Weights of a small transformer language model.
Size: width 256, 2 heads of 128 (1 for keys and values), vocabulary 2048, 11.9M parameters.
Architecture: RMSNorm before each block, rotary positions, no biases in attention or MLP.
Training: a variant of Muon for these matrices, 487M tokens, 7438 steps.
MLP neurons of a small language model. Each row is named by its layer, matrix (up: input weights; down: output weights) and neuron, and shows model dimensions 80-207. Each number is 500 + 40 x the weight over its row's rms, rounded and kept within 0 to 999. Numbers have three digits each.
After each neuron's rows, "fires after" lists the tokens most often just before its 100 highest values on Wikipedia text that the model never trained on; "fires before" lists the tokens most often just after its 100 highest values on Wikipedia text that the model never trained on.

L3.up475:445444461480516528570444516520529490513555469470480409586570479522436515493491454436500473579546507496514486446443570519521492467573425515466470463448516493532462493454530519525480662471429438500483417445514496529533487529567517515505513483476489538446524445509454413547536536411496542427485500545446471510517466527548543452485463447521465470513489562493514513504423527507523515541520
L3.down475:467534442554584492560473530513515471498458536446564406474483567486484438485487531441486436538532477535471528448472503475500501493491509443442359504476552494424491494524512483517535523464489572522506448477452517517497514650437512532460456431515546481565498497542548488544519479546492459510498492476494533488508543443433539594449509513450481523500535507489416510524521518550488527535482
fires after: "z", "U", "P", "Z", " S"
fires before: "b", " |", ":", " F", ")", "E"

L4.up1005:488495524517464445530476505602499446533515575486464385564458477541473516589480486390476465467455515455550490449467564477486402455464522517433470531470524511435486464513537581494528572544418565563468484559545462482544497540544544493505546485496523484528534521520479545460465588473535504467502509526469548479502529581492493500495472474467492510507499459454516471538492489502523509515505
L4.down1005:447487529538529448493489499598514479553479523503590520501560536492494512463506552545431508543508480468565512432505399517511551454456469510506512502516507452516451464504404539510415575499400510469503481551476498454498528545518520534503508521528545500590484442513490506476492502530555476481480478538522489492443486490479466519538466475554533486474521459459506490439460525525471469515532
fires after: " |\n", "U", "1", ")\n", " K", ".\n\n"
fires before: " ", " |", " F", "0", "A", "2"

L3.up1098:570449428471428504524535447498497500521496462477586580488498501521542448451507508482453470536540467529523491502442530519493542532556535475543529485554490493519542532487464539503484486515566460516543423486424485563468497474434493562522470532502427494463527516473498529542554502474521481482474508548497453447514547522467562513590425485489460489477518464455490479452475473513503574448470
L3.down1098:520515538473473508567467579567490511535528494498558516575478480509488564526497517509523551493425447468511492495540552464447555521537443453436515482551547479484493586472500514497521479531424482488438444519500530485552471573487552490497450561499500484441533533545455506447475516390496583507549477487534526536577442474518478485492546436477448508449455481561485499469504496438496503502519
fires after: " |", "uc", "b"
fires before: " |", "N", " |\n", "a"

L7.up1517:489552545412513483477443437483509498512506498498500519388537477524550477566498548471494478523522479524457480505530522500513621447498519438423392539517545478505479462561470546528500487527529538496455471461477494585507509478536522503520462413436490574455478568498520500525488491432497497438444444531519433489512486501525458528571460491589501533468492437498567487461488528490483428444498
L7.down1517:501566496511440439475515532548433528525444557503492517454465451502454511450449587509497458408492521489485462543528545526563566424481460462420501419518480502514470566459472449454562466515521448403478522481514534545493507519494491501492528525478467507558542518493504532490411519459522519506474537543510571525545520484562556460532504486491539555523556413495545425545462544446506495492422
fires after: " |", " M", "|", " F", " D"
fires before: "|", " |", "N"

L4.up840:446452515562467474485523613564511493524525536535581465576504552497461468462480486442445400497485549499493528529392564485589453494490515502465505427456446563422485486536460481494498532468439490535479471497511541542484476474513582515529522479470604563501540475565431503522485432502547493513562429462447466512511486509497494536522490424488493499515505486483547549485456496565479509470501
L4.down840:515477491506458450518484584547483485465533577548506515491585390462549539462490474482462480466506501469451464502436516486506509521416412457436437518494481449500502530456493500522451480564483546484520460488420580487493513480514537504460539470465518462470505515498519492467534481525524514538539556542525573495521507419444475447526409493467461563490412507575432481454450510543493497516454
fires after: "U", "R", "A", "W", "Z", "S"
fires before: " |", ":", " F", ")", ";"

L4.up1336:505476495495560505509410527562440393524489510516495445512507452524474502579479524554508483508576474553440444520468501488550563567564512509487487547535509484466481487500514600513522500529484457503462464573482517491415458438436451494455478495496497575492430451525480532532418491469495530517499425443511544522555498508500476465514511499542522520550497530452499492529470494446509490546601
L4.down1336:485460503514478521509443581524530520435530499577460507493596467463472524549475525554434529558479530471474451509464550577573544483485489564479519533570526459505527509519461499540550586490530487484559458527546508501566396435563414443455533531515511504474502497483467547577517514466486525504511472485483467553564490471493470419518484431530447464523517534501493483499510525472565563566461
fires after: " ", " —", " |", " V"
fires before: " |", " ", " —", " |\n", "0"

L4.up687:481533484558518455422438553535549419499582551497558393471555524544513531486499472448494468457491549484461523475481496440563506492458501448521491489504507482394516500570532457498590525477470520511475471480498494573457471503588549455511449439503544471518490546490452507538503487476576513471536438494468513490476545462464505503470440462509471466563470491531524453489436491504525492499495
L4.down687:533558478535466445509478492476543525495541563502561506489559496471515543503528542511522475419491524523503487535462507439496495422481415510448437537483514465450554496497461528562466535513476523502583477545496574511529481489497524540533528483456525496563529497491543564525491479611611467536487388541496519519562544466460477497538562495492457527496495446565500453474497523492489533581406
fires after: "U", "E", "S", " |", "Z", "W"
fires before: " |", " F", ")", " ", " S", ":"

L7.up1436:481538408478474471465362454532494501479441579457455471448525521505529556451504550447516480512464479497458439502458503459585561428529485470564495519537535511548484388492509502428439426477502528495524441523487523526514516492442486521541536484537423461567534550429489549543485507477391460523480469487491443461524527527491474504546521513547511554580443557490494486540428491501554452561506
L7.down1436:509495539513471456468522487515477509512496487534555501500513471487508509426415435510549448506526498509508493447483492539527489564457407490522471551586551477524429494535473476399465475504457475519523516456550478542538505573463495518518497539524486516478407579496539511464516397528484462586543474491521442450532461541573493482517540506587463505579438545512536535463506534535496533511525
fires after: " |", "|", " ", " was"
fires before: " |", "8", "9"